python train.py --n_layer=9 --d_model=256 --n_head=4 --n_kv_head=1 --head_dim=64 --d_mlp=1024 --vocab_size=8192 --activation="swiglu" --norm="rmsnorm" --norm_place="pre" --norm_eps=1e-06 --positions="rope" --rope_base=10000.0 --rope_fraction=1.0 --qk_norm=false --attn_scale=0.125 --bias="none" --tie_embeddings=false --parallel_block=false --init="trunc" --init_std_qkv=0.0289 --init_std_o=0.0 --init_std_up=0.0289 --init_std_down=0.0 --optimizer="muon" --lr=0.0101 --lr_mult_o=4.0 --lr_mult_down=3.0 --beta1=0.93 --lr_head=0.00567 --warmup_steps=200 --schedule="cos" --final_lr_fraction=0.1 --batch_tokens=32768 --seq_len=1024 --doc_mask=true --z_loss=0.0001 --train_tokens=273200000 --steps=8338 --dataset="wikipedia_en"
MLP neurons of a small language model. Each row is named by its layer, matrix (gate and up: input weights) and neuron, and shows model dimensions 112-239. Each number is 200 + 20 x the weight over its row's rms, rounded and kept within 0 to 999. A neuron's up and down rows have the sign that makes its largest values positive.
Before each neuron's rows, "fires in" lists the words (lower case) most often at its 100 highest values on Wikipedia text that the model never trained on.

fires in: "film", "song", "story", "title", "poem", "name"
L3.gate145,227,206,170,229,199,177,211,196,206,204,244,182,200,203,176,226,196,166,204,212,194,217,218,154,196,225,194,199,196,221,185,185,170,184,175,223,228,213,211,211,198,204,256,185,176,190,197,212,185,207,241,210,198,218,243,202,228,237,230,178,206,167,201,183,178,206,193,188,239,198,205,176,197,199,203,179,142,206,184,220,192,221,194,200,225,196,183,204,205,185,232,207,192,190,170,201,169,230,204,153,186,189,187,182,198,218,197,208,228,215,248,201,184,219,212,176,177,225,201,203,200,186,215,223,222,209,243,172
L3.up145,247,196,177,208,200,175,185,162,226,175,239,197,173,183,197,212,200,214,201,183,203,209,197,168,221,189,196,200,189,183,196,184,194,201,184,184,206,226,221,198,196,181,226,231,174,191,199,209,236,218,220,231,205,216,196,186,210,205,214,133,212,197,187,221,220,203,158,171,210,221,197,198,204,178,182,155,183,242,194,220,191,193,198,190,204,197,167,215,188,183,239,192,194,187,198,165,167,200,217,181,176,210,212,203,197,220,225,220,237,217,217,204,181,249,209,169,205,209,207,220,185,241,209,228,171,191,226,189

fires in: "of", "as", "for", "fraunhofer", "to"
L3.gate96,194,252,169,186,219,246,202,166,222,210,211,200,191,217,215,178,206,207,202,219,190,201,187,185,171,168,215,214,225,170,213,255,225,181,177,205,217,215,181,201,211,202,215,167,220,192,206,193,192,201,214,202,189,207,175,227,217,215,227,205,187,219,216,189,208,236,202,211,226,193,178,167,234,175,228,195,233,201,213,169,184,204,177,201,177,193,222,161,220,225,195,218,177,207,198,199,210,170,221,194,222,196,196,172,209,191,179,185,186,206,213,229,175,217,164,200,187,155,187,192,192,192,198,224,216,206,196,214
L3.up96,204,199,198,168,203,201,209,183,240,200,255,196,200,205,187,206,225,191,160,227,172,185,204,200,204,178,204,199,228,193,204,224,200,218,207,188,199,232,250,164,221,209,193,177,218,175,191,219,184,184,194,203,184,186,204,218,224,221,202,204,174,186,203,175,199,197,214,236,208,159,192,198,201,189,191,176,229,213,208,221,217,208,202,209,198,200,182,158,231,183,136,223,195,201,192,213,186,194,207,190,198,199,168,179,211,203,214,202,189,187,239,209,182,189,160,210,158,204,216,205,177,206,184,204,184,206,222,177

fires in: "film", "series", "game", "single", "song", "poem"
L2.gate384,196,221,153,246,167,178,169,170,207,203,183,198,166,197,206,226,220,218,173,208,193,210,198,195,198,181,190,196,184,181,170,194,191,191,167,190,211,208,229,187,205,170,246,186,179,197,185,190,183,179,214,199,212,200,194,187,191,185,217,200,198,171,222,203,203,194,183,183,200,182,220,163,215,214,229,208,170,239,174,174,208,162,182,183,210,187,192,209,225,187,199,210,199,192,192,190,208,218,187,176,202,226,211,181,228,171,206,203,191,174,194,225,181,213,206,178,188,208,214,183,174,202,228,224,179,190,248,194
L2.up384,189,193,211,217,203,192,193,192,224,250,216,206,188,198,209,214,214,188,187,186,166,219,233,214,197,197,212,201,229,199,206,199,184,201,198,219,228,199,222,217,205,203,194,157,176,196,165,184,221,210,192,212,201,186,187,190,220,217,207,238,175,179,201,207,185,157,211,201,203,236,226,171,186,201,248,181,207,247,188,209,207,220,184,185,226,199,203,176,214,196,221,216,195,220,214,207,194,187,175,199,190,191,181,164,192,241,205,195,209,190,208,196,160,229,199,172,161,238,221,193,200,209,180,210,225,203,195,230

fires in: "of", "the", "was", "mixed"
L2.gate11,194,165,201,196,184,253,206,178,165,211,210,244,184,212,227,210,192,213,198,194,187,184,183,218,202,191,189,165,183,197,158,224,183,195,188,224,179,156,200,178,199,192,205,213,208,189,188,165,187,189,187,194,186,215,182,255,218,211,201,145,200,177,215,207,181,146,178,196,220,181,218,210,213,191,189,232,215,206,207,181,200,218,193,200,190,195,194,227,215,204,197,161,182,167,212,221,198,215,226,208,209,197,182,216,190,203,189,196,227,189,183,230,166,190,220,192,205,218,176,165,217,216,224,202,206,182,202,172
L2.up11,212,228,196,199,192,187,183,212,193,146,200,194,179,151,182,182,186,211,207,204,206,211,211,209,217,155,151,210,220,201,200,209,194,195,159,199,148,213,229,176,225,232,160,196,218,170,221,192,173,210,197,231,186,196,213,205,176,196,182,216,219,183,217,192,188,209,197,236,189,200,190,205,192,161,196,204,169,206,202,199,216,199,173,185,208,189,216,214,210,197,184,162,218,174,180,214,188,212,215,211,197,228,206,217,216,142,198,193,177,186,227,203,228,221,213,237,208,202,241,186,204,206,232,187,206,214,180,218

fires in: "of", "along"
L2.gate649,178,219,207,195,206,225,205,171,203,195,194,161,192,243,204,200,225,194,224,202,194,185,199,172,224,205,194,228,189,184,206,217,176,190,195,204,235,214,205,221,202,205,189,171,195,220,194,205,218,209,199,201,236,178,207,217,196,190,205,205,181,205,204,214,194,192,196,180,221,183,207,203,215,190,199,170,202,213,191,185,219,156,164,218,220,230,196,193,233,201,182,193,197,217,195,164,213,218,186,169,184,219,186,222,215,229,166,220,194,163,216,167,174,217,201,178,191,196,179,191,241,211,215,241,232,209,188,180
L2.up649,185,222,176,185,211,206,190,220,202,195,189,166,206,181,181,191,203,218,180,200,177,199,178,178,198,199,221,210,176,221,207,219,215,193,198,168,205,229,195,182,210,190,162,189,191,216,159,186,214,215,189,176,218,194,199,216,184,209,206,236,189,195,194,211,217,196,189,202,207,173,188,181,212,162,196,211,224,198,208,201,185,178,178,215,220,203,224,168,199,208,175,183,220,183,207,192,218,202,230,175,166,179,218,229,158,230,234,230,189,205,245,175,162,191,182,201,218,197,197,190,238,196,180,216,204,220,182,158

fires in: "of", "and", "weichel"
L2.gate748,245,211,233,216,245,225,224,221,212,200,159,186,206,229,208,179,155,179,206,191,219,189,210,194,192,182,196,191,253,182,182,219,219,181,221,171,212,216,178,206,183,200,177,195,200,218,193,217,197,228,236,202,210,205,206,184,176,203,206,209,205,201,202,157,180,216,223,241,156,178,173,192,216,178,164,176,179,197,186,197,209,201,268,176,215,226,188,214,197,200,191,199,198,168,173,182,241,203,184,174,209,175,218,239,173,226,215,183,191,228,209,199,168,196,210,234,215,188,187,221,211,188,201,201,195,202,189,206
L2.up748,178,197,201,206,226,223,227,227,189,192,155,221,208,199,180,170,235,164,190,220,180,160,199,184,224,188,190,142,210,226,189,194,168,213,167,182,213,194,192,201,156,176,194,180,202,177,199,220,161,222,204,189,185,215,197,187,202,215,197,182,185,195,198,211,196,225,226,230,200,201,201,183,202,206,175,180,178,187,206,189,207,211,219,202,160,169,199,201,199,194,162,178,190,198,182,208,209,235,205,196,240,200,200,206,185,175,194,189,186,207,183,177,195,199,210,226,194,188,169,182,200,181,205,207,181,183,211,195

fires in: "all", "most", "of", "some", "are"
L2.gate906,206,151,211,157,214,189,184,224,196,220,210,189,187,200,230,218,201,215,204,224,208,177,222,197,195,226,179,192,201,179,210,235,190,219,219,192,199,185,201,235,183,191,215,198,180,194,197,216,176,234,208,168,181,225,185,223,187,180,233,225,204,209,201,180,192,198,212,207,196,170,186,174,210,205,187,214,151,172,195,172,212,203,185,200,217,189,181,208,213,230,193,227,213,216,209,173,181,250,219,202,219,193,188,177,204,195,212,198,200,213,166,211,186,193,216,196,181,200,178,193,189,195,194,200,199,225,193,190
L2.up906,223,223,215,203,221,220,190,219,199,188,212,216,192,216,179,208,197,203,217,245,193,200,203,212,195,197,197,211,256,204,192,189,209,238,232,172,186,205,194,195,219,200,215,208,217,234,174,197,199,225,234,208,159,195,184,218,156,170,210,226,204,201,209,173,201,244,219,182,200,202,225,203,208,217,196,176,190,165,166,192,220,227,219,168,197,207,158,202,197,225,194,190,213,225,203,145,213,223,216,207,175,180,217,186,202,185,211,221,201,201,201,211,208,193,217,199,184,206,177,190,185,211,180,219,162,223,220,235

fires in: "of", "all", "following", "are"
L3.gate293,205,203,198,181,180,187,237,201,235,217,219,197,198,219,180,169,186,204,197,235,225,174,228,202,202,193,214,207,250,200,168,251,186,199,234,169,178,190,202,240,170,232,187,213,209,171,207,200,197,186,233,218,205,221,216,213,202,212,244,215,176,198,202,194,200,217,207,206,168,189,203,205,199,209,156,206,165,190,215,204,188,216,197,186,202,196,164,197,228,217,208,178,196,211,217,181,218,213,219,157,175,217,219,219,245,197,172,174,224,239,204,219,187,183,203,152,192,182,186,172,214,182,213,169,204,228,181,165
L3.up293,198,227,175,206,184,198,210,219,239,198,186,230,194,240,224,201,223,194,205,242,196,205,198,172,210,163,193,205,247,204,201,235,173,234,178,218,182,218,212,193,177,167,209,186,213,184,156,198,215,195,197,208,168,205,193,224,222,217,184,209,191,183,200,200,222,244,173,212,221,208,223,211,204,177,228,209,197,209,177,195,167,211,203,165,232,184,164,211,209,223,201,163,222,188,190,193,204,213,197,188,181,185,242,205,239,185,165,162,194,216,207,200,175,166,181,219,173,214,194,211,211,199,155,216,184,247,208,200

fires in: "for", "where", "significant", "previously", "at"
L2.gate820,192,208,207,160,198,211,217,189,224,218,202,160,188,197,221,213,186,188,204,223,195,174,203,194,197,197,191,183,204,211,176,208,192,191,201,224,238,161,211,197,223,218,234,198,214,203,188,157,243,194,214,218,164,207,157,205,169,208,210,218,182,238,192,189,185,194,195,214,161,173,178,183,212,200,216,172,243,205,189,199,216,166,217,205,178,198,212,209,204,233,145,242,231,194,180,199,213,185,191,197,203,163,218,231,190,195,170,164,185,219,193,183,206,205,184,168,192,195,201,157,190,225,205,202,216,191,226,196
L2.up820,191,176,227,174,151,196,222,184,200,195,188,203,177,185,223,203,195,174,189,191,207,158,203,177,162,201,167,206,204,182,199,214,221,213,206,219,190,199,158,206,212,223,203,166,217,186,171,192,185,208,218,189,193,214,222,196,236,183,239,222,196,178,215,194,185,204,208,199,218,173,181,199,186,196,225,202,196,177,198,204,200,187,195,212,191,206,181,199,208,205,198,183,180,176,197,198,217,213,226,239,187,191,202,248,202,183,192,199,206,212,180,198,223,217,209,209,188,198,165,145,169,196,153,226,209,169,173,172

fires in: "of"
L3.gate15,149,205,155,217,183,235,171,186,212,205,239,187,195,186,204,204,190,211,213,223,177,188,176,208,196,179,197,194,224,206,220,246,193,214,183,206,186,200,219,203,222,199,218,184,165,192,166,218,210,199,185,220,214,202,221,203,185,186,216,195,193,223,189,209,227,206,206,163,214,209,210,192,228,190,195,171,180,191,206,206,201,193,178,214,215,221,217,163,223,204,189,213,197,198,176,208,229,181,237,208,206,207,191,207,208,170,189,190,225,207,238,175,159,198,145,219,200,213,192,235,229,249,211,200,185,195,181,214
L3.up15,166,229,207,184,203,197,243,183,185,207,204,184,198,178,210,198,177,213,183,246,199,171,186,184,186,205,183,199,210,238,199,235,182,180,189,209,191,199,186,173,188,177,201,206,218,223,199,193,163,220,188,164,205,250,192,203,197,197,190,197,197,210,222,237,230,253,174,221,193,234,192,209,230,182,173,186,201,193,243,194,237,204,174,199,213,216,214,189,193,210,152,195,240,196,201,215,215,198,251,176,194,216,202,209,239,198,199,246,239,184,202,207,214,218,193,192,208,208,209,205,197,191,217,173,185,214,208,215

fires in: "of", "united"
L2.gate174,233,247,204,154,242,212,190,185,191,242,171,238,207,223,200,191,209,178,200,218,216,184,190,196,230,201,191,197,225,192,173,176,213,201,181,184,214,193,204,193,224,194,182,204,246,161,207,221,201,190,187,201,194,165,204,220,197,184,199,170,205,207,217,184,188,171,224,206,227,218,210,218,242,159,210,183,213,174,226,159,227,219,203,181,227,181,171,217,186,213,214,209,183,144,218,196,205,231,195,197,198,204,210,217,197,150,205,212,188,208,197,178,203,185,197,181,174,224,174,200,190,215,184,222,191,153,180,218
L2.up174,203,237,217,205,242,218,210,175,200,216,174,226,227,191,260,160,215,207,209,200,210,169,159,180,221,198,225,189,226,213,170,153,201,206,186,176,184,180,228,228,223,200,204,206,224,165,210,226,196,199,231,172,207,160,184,167,203,212,213,204,182,199,218,224,193,192,212,206,235,190,234,188,224,176,183,198,197,194,196,197,207,221,211,193,171,188,189,182,208,221,215,195,170,175,189,223,193,230,229,190,212,185,212,191,200,198,183,184,217,221,183,185,203,208,194,201,193,225,185,187,168,232,171,217,203,169,223,224

fires in: "of", "for"
L2.gate965,192,170,184,207,202,216,223,209,194,191,196,181,194,185,231,170,179,186,197,197,207,182,187,197,181,234,150,214,202,201,164,180,183,202,156,194,186,207,173,185,186,233,176,168,218,191,181,232,185,217,219,188,186,178,163,223,179,212,222,200,202,224,181,210,190,185,187,152,169,194,210,232,182,179,208,201,184,165,223,182,224,175,189,189,208,231,186,215,222,200,181,218,171,169,210,204,208,175,238,214,215,214,228,189,215,229,224,183,203,259,186,178,199,193,179,202,169,184,196,220,184,191,190,202,207,218,172,204
L2.up965,209,181,189,192,164,253,201,187,208,185,184,196,170,222,204,232,193,235,204,236,173,168,182,211,196,216,209,222,222,190,208,210,165,195,160,199,214,194,198,181,205,219,181,171,250,179,222,177,200,195,188,192,192,199,140,196,189,211,178,205,179,196,214,219,173,198,195,179,208,204,175,196,217,167,196,183,200,208,173,179,230,206,212,221,182,163,191,204,178,234,202,202,211,168,184,230,197,184,210,208,194,200,217,225,190,198,235,190,160,198,185,222,187,221,203,207,173,227,180,200,183,183,202,201,196,206,189,190